Part of a small language model's weights: vocabulary 2048.
MLP neurons of a small language model. Each row is named by its layer, matrix (up: input weights) and neuron, and shows model dimensions 80-143. Each number is 128 + 32 x the weight over its row's rms, rounded and kept within 0 to 255.
After each neuron's rows, "fires after" lists the tokens most often just before its 100 highest values on Wikipedia text that the model never trained on. A number after a token or word is its count.

L3.up141 [153 169 123 117 158 176  54 157 114 122 115 173 110 120 139  80 163 102 116 159 106 138  81 208 143 107 158 113  99  95 134 137 100 133 168 124  47 160  96  75 124  79 134 175  90 142 164 156 138 185 146 145 192 173  86 131 150 146 142 101 118  84 149 135]
fires after: " " 80, " S" 6

L3.up713 [145 119  75  95  94 117 146 105 117 139 138 141 118  64  92 155 122 105 146 157 125  72 194 142  91 139 150 106  94 106 101 128 125 134 127 177 112 101 148  84 117 171 119 132  87 142 187 169 181 145 191 130 180 129 160  76 103 118  94 106 106 113  98 163]
fires after: " C" 20, "d" 11, " 3" 7, " B" 6, " G" 6, "mb" 6

L3.up349 [174  89  83 145 135 133 125 127 150 182  74 160 181 126 162 155 136 120  79 130 126 172 155 131 150 180  78  88 123 100 187  98 198 127 121 117 153  92 130 119 133 105 142 123  91  35 170 184  89 175 168 152 154 138 100 129 112 100 137 125 114  87 174 159]
fires after: " pro" 19, " ca" 13, " sp" 12, " B" 6, " p" 5, " C" 5

L3.up533 [150 164 133 162  75  89 101 141 120 160 154 101 129 121 136 109 110  98 172 205 118  64 150  91 105 125  59  78  59  98 113 131 150 142 149 139 191 139 156 107 102 128 158 152 113 174 180 173 141  79 147 103 112 172 137 115 146 150 132 130  92 198 132 176]
fires after: " with" 22, " Du" 11, " of" 6, " through" 5, " wh" 5, "re" 4

L2.up582 [149 130  85 101 104  71  81 181  87 155 138 172 165 126  91 147 113 115  97  83 114 174 128 178 108 125 154 141 113 123 144 118 186 140 142  94 150  99 169 120 104 172 158  34  90  82 174 124 162 133  16  66 136 118 127 154  67 141 132 169 164 160 128 110]
fires after: " C" 24, " c" 17, "C" 13, "c" 11, "min" 9

L7.up138 [162 105 138 103 166 115 102  95 146 200 116 178 164 122  64 116  84 105 137 161 145 142 159  84 124 153  64  95 129  58  88 139 148 118 112  92 132 167 118 189 145 153 179 183 128  59 149 157  70 112  98 139 112 144 219 131  91 137 110  91 180 154 140 147]
fires after: "s" 49, " de" 11, " S" 9, "al" 7, "de" 6, "les" 5

L11.up229 [178 108 120 143 119 116 114  83 146 140  66 141 141 159 116 158  83 172 138 133 139 142 154 137 145 114 104  82 152 117 108  90  89 153  52 111 134 141 139 119 132 124 119 131 130 161 193 102 126 152 146  62 168  46 145 113 156  85 145 100 170 106 113  57]
fires after: " |" 93

L7.up660 [104 151 171 144 170  91 154  83 130 131 161 159 121 159  81 179 125 155 166 170 113 127 123 103  97 143 159 106 156 132 134  47  99 166 136  86 145 158 106 143  94 116 167  84 153 122 127 138 137 143  81 113 148 172 111 107 146 116 108 126 178 128 149 171]
fires after: "s" 28, "ur" 21, "val" 7, "as" 5

L2.up307 [155 129 122  92 139 163 107  47  90  66 112 129  97 157  76 147 106  99 137 104 106 138 140 151 151 155 123  80 134 173  83  63 162 170 100 105 181 147  69 166 141 135 158 121 121 151 146 106 130 115  94 182 121  99  80 174 135 159 119 123 115 164 179  89]
fires after: " St" 22, "L" 18, "s" 18, " d" 10, " st" 8

L10.up102 [105  90  82 112 127 135 160 173 132 129  98 132  94 187  93  89 116 118 127  12 107 124 106  74 106 135  91 121 118 102 109 137  92  59  91 122  67 165 164 150 146 137 129  81 171 104  87 114  77 135 149 149 103 149 110 139  93 142 129 137 139 175 162 100]
fires after: " on" 23, "On" 11, "-" 8, " was" 8, " On" 6

L5.up730 [113 132  77 157 164 128 141 120 165 180 170  79 108 132 149 140 183 145  91 164 121 142 156 132 108 148 123 100 144 133 115  92 119 113 127 176 161 159  89 171 115  89 120 135 116 141 145 165 153  99 182 103 137  28 110 112  91 133 163 138  71 110 125 140]
fires after: " " 50, " The" 11, " all" 6, " Re" 5, " the" 4

L7.up133 [135 138 129 139 121 123 139 139  78 161 177  81 134 118 124 175  58 128 107 139 164 117 177 137 111  67 130 147  83 146 139  88  68 174 124  88 113 164 111 138 140  93 163 156 150  81  86 121  79 140 137 131 122 111 174 116 173  89  86 139  91 144 152 126]
fires after: " a" 22, "hi" 8, "c" 8, "a" 6, " be" 5, "i" 5

L3.up67 [127 130  90 116 139 137 119  97 195 150  85 135 103 191 154 197 117 130 101  80  79 135  97 154 110 135 127 103 162 224  80  82 124  79 123 154 236 161 148 150  93 126 121  48 101  47 151 100  79  97  95  99 173  98 115  81 123 122 108 114 137 146 141 113]
fires after: " " 49, " d" 9, " at" 6, "s" 6, " con" 5, " N" 5

L3.up243 [148 139 165  77 103 160 144 121 150 151  41 115  73 146  80 131 119 159 146 157 153 109 121  93 167 124 137 134  97 145 143 116 156 136 142 163 185 115 107 162 110 137 146 152 152 136 127  97 136  92 134  88  94  95  95  68 138 110 127 154 141  99  92  62]
fires after: "H" 23, "D" 12, " no" 10, " No" 6, " h" 5, "ha" 4

L5.up220 [ 72 157 152  95  90 119 161  95  73  55 123 130 168 119  98 114 171 161 172 127 113  73 156 108 125 180 113 122 156 117  88 134  57 170 144 162 113  90 153 100 142 137 167 134 119 172 224 181 113 129 153 102 132 115 123 154 143 147 158 113 167  90  94 125]
fires after: "\n" 17, " he" 13, " He" 9, " w" 8, " ch" 6

L5.up340 [216 151  93 118 126 201 108 182 139 103  58 157 180 128 116 108  97  38  75 159 140 107 155 145 102 105  78 164 153 100 133 131  84 115 160  68 115  75 123 108 115 119 102 203 127 130  88  90 159 134  87 149 106 131 133 170 102  93 154  87 136 120 128 151]
fires after: "mi" 19, " mi" 18, " Mi" 12, " pa" 9, " Ma" 7, " Pla" 4

L2.up293 [116 133 137 102  85 206 149 163 145  95  74  62 128 167 106 130 169  91 144 111 121 122 134  72  76 166 170 101 147 156 131 116  94 113 102 129 150  81 114  93 167 107 144 187 144 104 160  79 132  67 178  88 133 155  84 140 143 150 110  40 124 137  93 115]
fires after: "j" 13, " M" 12, " Sa" 10, "tt" 10, " V" 7, " R" 4

L5.up190 [133 165 143 100 189 120 116  91 164  80 117  50 130 172  93 136 131 109 167 163 120 135 117  92  89 136 112  61 128 125 178 123  86  96 122 180 118 104 135 177  86 105 171 139 139 143  96 143 114 182 170  74 169  96 139  93 116  82 158  97 156 130 123  91]
fires after: "s" 25, "es" 13, " sp" 9, "if" 6, " trans" 6

L9.up211 [129 165 146 114 186 164  14 118 112 142 122 137 157 135  97 105 120 153 110  84 122 123 164 124 139 109 125 171 185  83 113 133  54 166 114 104  87 192 218 117 118 105 101 103  89 185 112 142 120 124 108 123 162 143  77  91 103 138 109 150 141 101 106 121]
fires after: " " 20, "," 13, "-" 10, " a" 5, "p" 5, " the" 4

L2.up621 [151 144  71  56 158 139 142 191 141 148  87 175 115  80 106 149 166 176 154 112  96 142 104 149 116 126 128 139  82 123 112 155 127 124 186 157 138  94 162 136 126 136 100  92 103 143  88 167 110  91  62 105  34  63 149  95 161 178 113 143  86 140  71 113]
fires after: " M" 20, " B" 18, " b" 13, "im" 11, "in" 9, "m" 8

L5.up519 [110 141 120 128 129 196 123 121 100 136 141 139 113 122 154 132 129 105 187 130 101 152 114 130 172 161 183  87 164  71 168 134 123 148  76 140 122  98 119 108 236  96 170 143 151 163 166 146 100  93 119 122 128 112 185  94 111 172 147  62 160  39 128 133]
fires after: " se" 22, " de" 18, " De" 11, " Se" 10, " sp" 9, "e" 6

L2.up188 [152  83 195  57 164 157  84 127 124 117 113 123 152 107  81 110  86  86 144 118 131  75 127  63 136 148 111  97 135 131 136 126 147  98 109 110 144 115 153 122 130 134 199 139 111 185 104 180 167 155 215 124 154 120  84 167 157 148  65  80 109 123 143 132]
fires after: "s" 41, " S" 9, "w" 8, " F" 8, "os" 7

L7.up240 [110 131 147 126 127 107 120 158 175 115 138 119 169 153  60 139 126 141 109 134 128  52 148 164 127 138  69 152  87 130  79  69 136 166 147 120 132 163 128 129 124 133 133 154  82 181 123  98 106 123  99 107 140 178 126  36 148 151 170 160 110 160 130 119]
fires after: "s" 30, " the" 18, " back" 8, "en" 6, "per" 4

L7.up56 [134 116 130 132 136 152 137 138 140 148 161 153  76 138 114 188 131  77 103 197 191 143 118 105 122 133 143  82 151  75 105 144 198 169  86 126 183 137  64 133 107 156 134 168 140 116 195 132 107 151 115 167 127 130  88 157  73 136 101 105 128 137  90  48]
fires after: " Jo" 22, "ur" 11, "c" 9, "on" 7, "s" 6, "er" 5

L5.up350 [121 155 147  62 134 156 133 153 165  54 127 133 190 144 130 134 133 127  81 162  93 196  79  99  94 114 163 199 119  83 138 134 108 157 105  73 188 174  90 143 122 109 129 127 109 116 151 115  78 126 135 121 101 191 135 107 100 133 123 107 151  85 147 129]
fires after: "s" 45, "ist" 12, "ers" 4, "al" 4, "ic" 4, " An" 4

L5.up87 [144 177 107 145 186  96 143 127  86  69 104 104 136 193  74  58 130 156 199 155 100 157 130  94 205 131 145 131 123 134  57 114 112 133 109 147  97 158 164 124 166  82 102 101  79 150 155  94 146 136 108 162  98 131 108 108 109 131  89  98 154  79 111 152]
fires after: " " 26, "th" 14, " se" 14, " in" 5, " a" 4, " A" 4

L5.up575 [207  77 133 176  97 140 123 112 166 124 152 121 163 167  93 123 101 126  95 162 173  98 163 135 118 153  74 198 146 126 122 129 138 107 122 138 157 162 161 145 113 128 142 200 106 148 145 142 139 172 171 201 102 125  72 148  90 111 152 135 100  76 143  93]
fires after: "ve" 18, "hi" 9, "-" 8, "ke" 6, "a" 6, " in" 5

L5.up736 [136 149  74 110 147 188 107 156  87 120 156 114 140 119  91 147 132 156 120  66 159 106 114 132  84  86 115  91 103 150 161  99 154 115 176 101 171  59 167 169 169 169 144 121 128  99  92 113 135 173 135 122 148 158  87  57 170  72 169 160 140 113 182 147]
fires after: " con" 46, " de" 23, " Con" 8, " dis" 6, "aff" 5

L11.up287 [104  90 134 123  80 142 136 110 112 191 191 100 144 131 140 181 197 124 140 115 145 143 169 168  91 130 116 132  95  80 141 142 135 169 137 144 114 132 137 198 127 141 100 154 119 121 179  77  90 139 136 126  81 130 163  55 144 114 116 149  89 124 112 127]
fires after: " ex" 17, " con" 15, " co" 7, " Con" 6, "per" 6, " at" 5

L10.up763 [124 162 194  84 135  66 130 120 110 140 131  87 163  65 114 207 156  91 143 181 138 108 164 118  83  90 127  66 135  85 101 133  64 148 139 124 127 129 129 128  83 130 136 148 163 102 123 113 161 134 117 102 170 123 108 148 114 117  89  94 148 132 153 118]
fires after: "s" 21, "as" 8, "es" 8, " C" 5, "ro" 4, "ul" 4

L2.up159 [184 140 168 136 108 168  61 111 141  85 109 135  36 127 135 165 136 141  88  76 156  43 162 156 127 105 108 126 119  97 131 137 144 164 139 146 106 141 177 156 194 129 156 121 186 117  96 140 144 115 183 170 182  63 100 158 148 164 167 150 108 116 123 182]
fires after: " Ro" 13, "ci" 12, "la" 11, " qu" 11, "ro" 9, "o" 7

L2.up482 [136 122 141  84 105 123 121 127 129  84 155 104 112 126 139 163 184 105 135 102 119 107 111 144  88 121 127 114 161 133  92 127 143  86 188 112 116 115 127  66 172 119 145 104 164 174  78 131 156 146 162 124 116 139  82 142 140 200  88  86 140 128  70 163]
fires after: " V" 24, " S" 20, "S" 18, " M" 9, " gr" 6, "s" 5

L5.up287 [ 69 144 127 108 153 102 130  82  95 107 140 132 160 207 141 124 117  81 131 117 185 148  73 102 123 150 107 124 130 146 144 124 142  56  89 151 119  81 162 103 154 136 169 158  93 134  87 106 113 133 159 158 143  27 130 107 138 128 109 221 136  92 165  87]
fires after: " Ta" 10, " Bo" 9, " O" 9, " Ke" 8, "ke" 8, " Go" 6

L3.up181 [134 105  77  64 103 213 102 138  90 134 136 175 125 158 120 147 149  69 102 146 111 167  97  59 137 148 113 128 155 121 173 162 191 146 148 171 147 125 106  89 161 130 136 106 157 104 163 122  77 164  94 116 111 161  77 161 125 132  75 129 104  72 185  74]
fires after: " pro" 16, " re" 15, " Ca" 14, "ce" 10, " ca" 8, "p" 7

L5.up630 [ 99 173 116 133 132 168 126 160 125 109 107 114 182 106  67 102  73 100 154 137 152  91 178 147 111 120 155 162 148  92 116 139  84 113 101 154 113 134 153 126  95 133 115 145 105 111 127 151 141  96 174 148 144 100 137 149 176 157 189 114 141  78 138 138]
fires after: " se" 28, " mi" 21, " win" 9, " Wa" 6, " bo" 5, "mi" 4

L2.up418 [143  91 108 135 107 176 132  99 150 103 134 132 153 148 147 117 188 142 141 145 165  97 111 194 127 147 141 127 160 136 134 157  87 153 146 150 113 118 129 146 137 141 141 116 136 143 173 187 144 136  92 159 120 180 133 144 125 143 144 167 153 117 163 155]
fires after: " co" 14, " h" 11, " se" 9, " p" 9, "gi" 8, " he" 7

L2.up570 [ 98  87  47 108 178 168 148 177  95 144 136 149 105 110 138  49 113 130 137 101 130 130  82 155 153 126  92  84 112 133 143 170 133 117 156 116 116 128 130 112 127 156  87 200  80 108 128 102 126 124 127 123 207 110  74 154 165 109 174 158 125  98 130 173]
fires after: " " 19, " re" 15, "ab" 8, " b" 7, "A" 6

L2.up378 [ 81 118 129 110 144 147 131 108 143 142 104 168 128 154  90  89 137  91 134 135 106 111  53 147 101 146 136 161  63 141 117 194 162 121  62 159 158 152 179 106  65 144 125 159 101 142 179 104  85 132 174 120 113 191 103 146 124 105 113 207  81 119 153 152]
fires after: "D" 15, " And" 10, " T" 8, "T" 6, " H" 6, " h" 5

L11.up420 [130 177  87 133 129 137 132 118 130 139 110 160  76 170 140 144 190 153 121 121 125 122 131 103 184 157 119  52 166 104 154  90 166 113  65 157 122 119 100 124  88 137 161 172  74 192 200  90  93  82  97  86 129 126 139  92 106 158  94  96 168 155 154 122]
fires after: " |" 64, "s" 4

L2.up514 [ 66  84  93 127 165 212  86 132 164  67 114 145 200 142 143 102 125 174 103 173 172 106 125 113 145 132 125 148 122  91 124 168 172 104  46 165 114 125 164 122 143  98 195 127 108 106 113 168  96 118 160 146 122  95 160 114 181  86 135  85 162 119 119 158]
fires after: " P" 25, " Di" 14, " O" 11, " p" 9, "P" 6, "Personal" 5

L7.up362 [168 169 101 152 150 139 145 108  85 142 115 141  93 144  84 105 154 114 139 130 160 144 129 129 136 172  95 115 147 115 133 106 151 125 120 144 163 211 122 168 107 118 138 138 129 109 122 108 128 102 100 167 168 140 136 118  65 144 138 112 128 142  95 107]
fires after: "s" 25, " re" 14, "is" 10, " can" 7, " se" 7, "les" 5

L5.up640 [158 117  72 151 142 156 123 152 125 110 131 128 234  60 116 177 100 179 149 104 105 136 161 102 147 152 124 172  92 114 155 108 180 117 153 112 144 163 117 121 123  94 145 111 118 140  92 107 111 111 118  82  99 151 192 149 124 176 101 145 145  61  91 203]
fires after: "′" 16, " $" 16, " (1" 13, " +" 8, "£" 7, " 1" 7

L5.up751 [146 104 108  84 131 120 133 117 105 125 153 143 222 131 128 117 101  93 144  91 195 127 101 202 106 117 142 128 108  92  93 108 155 169  94 147  69 154  81 153 163 127 142 156 115 144 151 110 126 152  64 115 130 105  88  62 112 140 151  71 112 158  72 103]
fires after: " as" 23, " As" 11, " Com" 11, " Con" 9, " at" 9, " con" 7

L5.up207 [151 160  61 152 164  99 151 100 100 151  81 147  90  88 108  88 119 162 148 173 167 145 128 119  88 136  65  69  82 123 120 109 138 125 158 145 187 135 139 132 154 156 114 137  99 147 149 165 119 153 112 130 184 170 131 118 114  91 154 126 153  65 210 160]
fires after: "par" 12, "for" 11, " for" 10, " of" 9, " on" 8

L2.up354 [ 96 103 114 147  93 100 137 169 135 107 103 128 135  95  92 156  78 165 160 179  76  95 111 143 168 133 153 100 115  71 112 148  88 128 144 152  65 122 175 156 108 140  92 115 174 127 135 145 114 163 115 154 128 164 112 135 123 159  81 130 143 133 195 175]
fires after: " T" 24, " co" 18, "A" 10, " count" 8, "ent" 6, "ot" 6

L5.up326 [156  57 149 116 146 159  93 144  69 100 185 138 108 135 139 146  86  81 102 131  90 166 105 144 113 129 155  97 187 166 192 122 166 118 120 193  76 151 134 131  81 178 147 161 131 137 134  78 137 135 104 119  60  53 170 138 111  99 159 150 138 113 115 192]
fires after: " co" 17, " Pe" 9, " po" 8, " ex" 8, " no" 8, " p" 7

L5.up316 [122 133 136 114 130 128 137 173 130 147 124  85 205 173 122 122 123 144 135  90 126 107 106  99 143 186  90  90 143  87 132 139 144 122  97 135 105 126 132 176 103 164  88  61 101 108 114 113 123 113 101 157 126 152  96 145 116 120 150 170 127 134  87 157]
fires after: "ro" 34, " " 16, "b" 10, "o" 5, "\\" 5, " Pro" 4

L5.up271 [102 178 138  99  72  76 113 130 115 110 130  87 185  54 127 133  45 120 166 163  82 177 112  99 126 130 116 116 115 126 193 182 150 152  81 111 128 127 103 112 106 103 165 144 108  77 180 128  89 113 131 121 172  86 178 136 156  70 122 110 146  86 136 145]
fires after: " se" 20, "la" 15, " Pla" 10, "ri" 7, "e" 7, " Se" 6

L2.up349 [103 128 147  45 138 150 147  99 172 150  81 150  96 101 172 115 122 102 183  89 146  80 141  73 154 152 129 151  91 150 159 118 133 134 171 157 108  84 166 116 103 112 170 156 117 121 143 134 107 150 156 102  99 132  94 164 129 140 150  85 107 115 138 105]
fires after: "H" 47, "B" 7, " H" 6, " h" 6, "D" 5, "leg" 5

L2.up523 [143 136 127 145 165 128 127 173 165 163  47 170 147 173 129  93  49 123 123 116 127  94  76  92 129 143 176  78 107 136 185 138 109 143  77 169 179 124 136 111  94 132 135 103 136 126 117 150 110  88  87 102  71 184 118 225 139 140 113 139 162 126 156 165]
fires after: "D" 18, "L" 16, " Qu" 9, " Di" 8, "T" 7, " C" 7

L2.up456 [104 111  67 107  92 140 151 136 115 170 169 152  97  97 119 103  98 131  99 152 151 126 165 144 104 133 149 121 120 124 147 102 163  87  99 147 133  61 112 150 137  88 166 204 139 133 159  80 160 115 148 131 126  92 123 126  62  91 172 119  91  47 138 175]
fires after: "d" 15, "st" 12, " B" 11, " D" 9, " f" 8, "f" 7

L5.up538 [120 143 176 123  98  95  63 154 143 174 126 141 103 114 159 141 164  95 202  94 155 101  84 163  86 102  73 124 109 106 177 142 135 153 140  95 163 155 131 191 124 124 101 163  99 142 183 122 101 135  70 125  95 126 128 172 143 118 108 123 157 111 107  85]
fires after: "s" 18, "\n" 17, "app" 15, "con" 11, "ur" 7

L5.up557 [ 77 108  87 163 115  87 121 172 122 174 128  95 116 159 179 161 124 108 117 133  90 148 153  82 165 194 159 103 121 119  88  84 147 100  33 150 161 178 151 193  98 153  82 120 145 107 111 190 166  91 134 149 146 120 108 159 146 101 125 176  80 111 193 105]
fires after: "l" 28, " " 12, " d" 11, " lead" 6, "ol" 6, "al" 5

L3.up696 [ 98 122 142  60 164 119 165 135 147 228 120 106 113 176  78 115 130 150 167 129 133 165 138 119 155  97  93  87 134 145 125 109 119  90 116  78 110 114 126 156 150 173 123 101 119 109 165 144 128 104 136  55 130 121 144 166  74 120 138 107  91 121  93 129]
fires after: " " 42, "amp" 8, "G" 6, "P" 5, "mp" 5

L5.up439 [168 117 131 122 127  94 125  84 119 186  41  93 149  98 132 135  88 109 157 219 153  93 113 129 133 132  92  76 103 160 104 118  99 125 171  94 146 107 112 163 138  96 121 179 130 127 133 159 106  90 161 155 189 123 126  90 125  88 188 133  70  97 149 149]
fires after: " in" 27, " for" 11, " In" 11, " to" 11, "on" 6, " of" 5

L10.up15 [ 94 175 150 146  78 154  78 144 143 116 133 134  76 166  64  96 167 178 139 113 130 108 122 168 167 151 121  93 116 109 154 104 147 170 122 109 136 134 134  94  72 168 132 127 114 163 179 104 138 207  94 169 120 187 123 108  72 117 138 140 161 106 168  91]
fires after: " |" 30, " Re" 8, " re" 8, " De" 5, "-" 4

L2.up494 [114  95  91  91 156  93  88 130 101 153 132 218 130 153  93 164  98 155 152 132 142 156  78 146 120 156 126 123 114 143 198 124  96 122 138 125 142  83 227 162 155 185 147 109 133  93 100 118  96 170 155 148 148 180 114 140  75 154  82 125 161  82 112 144]
fires after: " c" 40, " co" 19, " C" 15, " sp" 8, " count" 8

L10.up179 [176  87 109 128 125 160  83 169  58  75 103  92 184  85  92  98 151 161 110 111 154 119 188 100 148 151  90 105 135 106 125 103 134 155 183  70 135 118  81 181  98 122 159 139  77 197 135 160 155 132 140 163  90 142 151 111  80 106  48 138 144 120  59 170]
fires after: " " 39, " a" 7, " the" 6, " was" 4, "te" 4

L3.up32 [111 107 161 145 104 144 106 134 152  92 175 180 156 174  97 114  21 131 123 138 191 119 170 117 106 129  92 125 162  92 125 113 120 154 121 119 105 124 148 143 151 194 133 119 171 149 112 177  97 177 129  85 146  93 171  98 120 114  63  96 137 108 102 159]
fires after: " 19" 25, " part" 12, " p" 10, "ist" 7, " P" 4

L7.up203 [133  85  82 153 125 133 130 127 106 151 173 101 177 150 141 112  72 117 144 175  94  99 132 139 113 109  96 110 146 139  72 145  52 135 110 193  97 116 158 120 183 132 161 202 118 130 180 174 116 113 121 182  79  86 164 132 160 126 126 118 116 125  90 157]
fires after: "\n" 61, "s" 5

L3.up476 [148 155 141 165 124 102 140 163 160  74 189  75 121 145  93 143 175 144 104 107 147 122 135 149  67 124 146  80 162 151  85  85 131  84  87 120 186 141  88 143  92 120 151  81 132 145 208 104 164 122 162 149 112  85 119 113 144 173 153  80 100 126 148  78]
fires after: "L" 24, " cl" 21, "Q" 8, "os" 8, " d" 7, "s" 7

L5.up555 [137 160 128 172 163 106 107 152 158 133 175 157  77  71  80 124 131 191 157 145 162 129 225 113 120 124  96 130 149 160  94  90 125 124 128  89 180  96  75  58 134  83 149 120 175 117 114 119  83 151 141 143 125 116 124 131 153 132 116 106 138  99 124 144]
fires after: " " 36, " V" 19, "J" 5, " inter" 5

L2.up302 [131 179  78  57 109 149  90  91 126 171  88 143  88 115 127 128  95 181 138 116 123  96 119  71 137 146 163 168  77 159 164 142 187 126 148 172 178  81 155 137  65  94 120 124 111 146 158 130 138 117 124 129  66 135  76 205 134 149 144 111 122 117 107 186]
fires after: "H" 37, "und" 10, " Di" 8, " C" 6, " H" 6, "l" 6

L3.up403 [137 112 112 125 122 122 154 128 145 152 189  77 104  86 146 199 127 153  90 139 130 128 157 136 122 125 158 104 163 151  81 122 182 131 134 198 107 115  96 181 142  97 168 142  87 167  91 110 132  96 148 140 112  85 110  52  90 200 150 121 145 139 101 151]
fires after: " " 68, "/" 11, " (" 4

L9.up52 [133 113 135 187 132 117 160 153 129  84  58  87  76 127  89  93  72 162 123 121 117 122  95 104 153 142  82 153 116 153 143 106 152 115  59 131 112 106 181 167 107 132 140 143 138  96 147 149 147 148  83 167 101  92 149 144 163 134 142 115 123 223 131 102]
fires after: "." 45, " \"" 10, "\n" 10, "s" 6

L2.up198 [141  78 118 140 132 103 145 186  90 108  77 139 175  90  92 115 154 127 171  89 172 121 127  87 133 104 121 179 122 114 131 138  87  83 103 167 170 128  84 119 104 141 176 154  98 118 168 129  93 168 144 132 115 132 149 149 137 137 128 157 153 120 102 193]
fires after: " p" 36, " W" 29, "P" 10, " P" 9, "B" 5, "W" 4

L10.up472 [109 138 139 143 175 130 127 158 152 129 105 107 164 137  96 102  83 124 144 144 204 132 126 132 186 148 134 129 135 124 101 151 193 162 143 144 146 120 113 128 142 177 130 121  99  86 116 109 164 168 129 127 133 122  82  96 141 140  99  95 132 140 172  88]
fires after: " ex" 37, "f" 9, "di" 8, "s" 7, " f" 5

L7.up620 [147 173 166 101 147 135 180 185 150 106 147 121 188 142 118 158 148 125 154 110 125 133 161 106 161 143  97 169 151 131  56  80 104 156 148 107 181 109 106 164  77  72 116 143 117 106 143 145  48  80 126 143 139 117 142 125  83 114 168  91 130  79  93 158]
fires after: "s" 38, " con" 19, "ic" 10, "ist" 4, " S" 4

L3.up742 [152 102 141 147 146 101  72 118 140 124 172 142  76 111 184 133 195 154 157  98 151 132 165 114 131 141 115 121 184 123 186 167 145 110 143 176 137  96 114 113 175 119 185 180 106 149 151  95  88  83 145  97  77 115 157 120  86 116 207 104  98  78 137 106]
fires after: " sp" 12, " b" 11, " se" 10, "b" 7, "za" 7, " mi" 6

L2.up620 [ 90 135 102 178 108 142  77 120  67  99  66 153 158 117  92  87 141 143 133 152  94  94  86 101 160 169  89 120  88 125 137 126 120  94 171 101 149 118 148  90 158 106 124 152 100  85 178 115  89 194 182 118 105 165 174 150 155 159 116 157 177  97 125 166]
fires after: " W" 59, "W" 25, "w" 12, "or" 4

L9.up386 [105 161 105 118  99 110 127 111 167 152 207  68 159 159  96 209  97 175 162 115 144  55 116 139  99 138 152  48 137 146 148  70 156  89  87 118 155 146 126 208  55 135 164  92 193 114  86 143 183 153 132 152 119 147 162 124 130 143 115 161  83 115 109 114]
fires after: " " 42, "u" 5, "o" 4

L5.up276 [137  92  99 176  97 179 211 158 130 178 129 135 162 200  69 118 128 118 106 130  86 145  75 133 151  91  97 143  82 128 101 109 155 138 109 124 124 140 115 212  72 158 146 125 114  58 181 196 155 110  80  92 145 108 142 172 131 153 187 110 123 102 120 136]
fires after: "." 70, "s" 10, "p" 4

L11.up129 [ 71 105  91 128 202 146  82 111 127 171 118 121 159 130 135 164 123 136 133 124 192 110  94 122 150 160 109 125 134 134 154  54 132 109  85 148 120 193 113 136  98 121 131 140 121  92 111  67  56 146  99  80 172 154  88  98 170 129 134 130 166 180  80 139]
fires after: "vi" 25, " con" 12, "s" 7, " sign" 6, "al" 5, " a" 5

L7.up33 [122 117 188 207 121 167 108 155 144  87 143 112 137 106 137 166 150 165 153  98 130 220 170 117 113 166 126  81 150 133 123 108 105 178 167 124 173 120 172 119 116 173 115 138  91 158 148 140 109 155  78  86 139 140 128 137 132 128 160 123 131 119 185 174]
fires after: "st" 25, " based" 11, "ist" 9, "s" 8, "ant" 7

L2.up673 [ 99 147 100 164 102 135  99 159  91 129  92 153 176 158 113 124 171 119 157 122 120 111 155 131 142 168  94 104 103  88  68  77  20 127 203 150 190 122 106 132 111 146 164 110 119 110 137 115 151 156 146 170 162 192 142  84 184 155 172 113 117 186 135 182]
fires after: " W" 26, "W" 16, "et" 10, "S" 5

L5.up135 [136 151 101  97 135 126 101 150 114 150 160 167 163 113 130 140 137 122 138 151 140  53 145 169 135 152  93 110 133  69 131 128 104  88  69 106 143 185 126 160  94 130 161 142 113  90 146 181  69 158 174 131 105 143 167 143 199  70  89  96  44 117  91 146]
fires after: "o" 24, "ro" 13, "s" 10, "ta" 7, "g" 6, "mo" 6

L5.up273 [114 148 175 163 138 150 111 161 139 163 108 146 125 146 156  85 158 165 120 114 172 108 197 100 139 111 122 146 115 151 119  43 153 128 131  31 126  76 107 156 132 122  89 121 129 179 181 119 170 165 130  99 122 132 134 108 174 115 112 167 210 145  97 149]
fires after: " " 60, " re" 6, " (" 6

L5.up546 [102  75 169 161 167 131  76  99 184  99 134 104 143 103 127 127 140 152 141 149 133 144  97 144  80  74  98 117 102 121 140 135 111 133 158 152 132 122 168 172 161 141 119  94 132 192  80 119 168 136 105  64 129 145  89 154 137 161 183 148  96 174 121 147]
fires after: " re" 16, "." 15, "r" 15, " (" 11, "vol" 7

L5.up104 [ 72 107 115 134 153 184 103  72 154 125 112 117 118 104 142 140 173 130 125 168 149  64 113 133  84  96  96 113  92 127 133 115 155 113 119 180 175 142 106 159 163 116 118 158 197 133 164 160  61 157  92 130 117  49  97 182 126 124 151 103 126 178 160 145]
fires after: " re" 33, " Du" 10, "s" 10, " (" 9, " su" 7, " through" 5

L3.up192 [184 104 102 143 194 113 100 161 128  96 105 113 176 127  86 102 155 180 110 141 167 147 153 123 174  89 124 102 129  76 118 122 139 186 151 122 109 130 119 156 105 114  90 124  72 115 150 149  44  80 126 176  92  60 124  64 147 170 101 178 137 134 100 131]
fires after: " " 19, " b" 7, "in" 7, " G" 7, "A" 6, "L" 6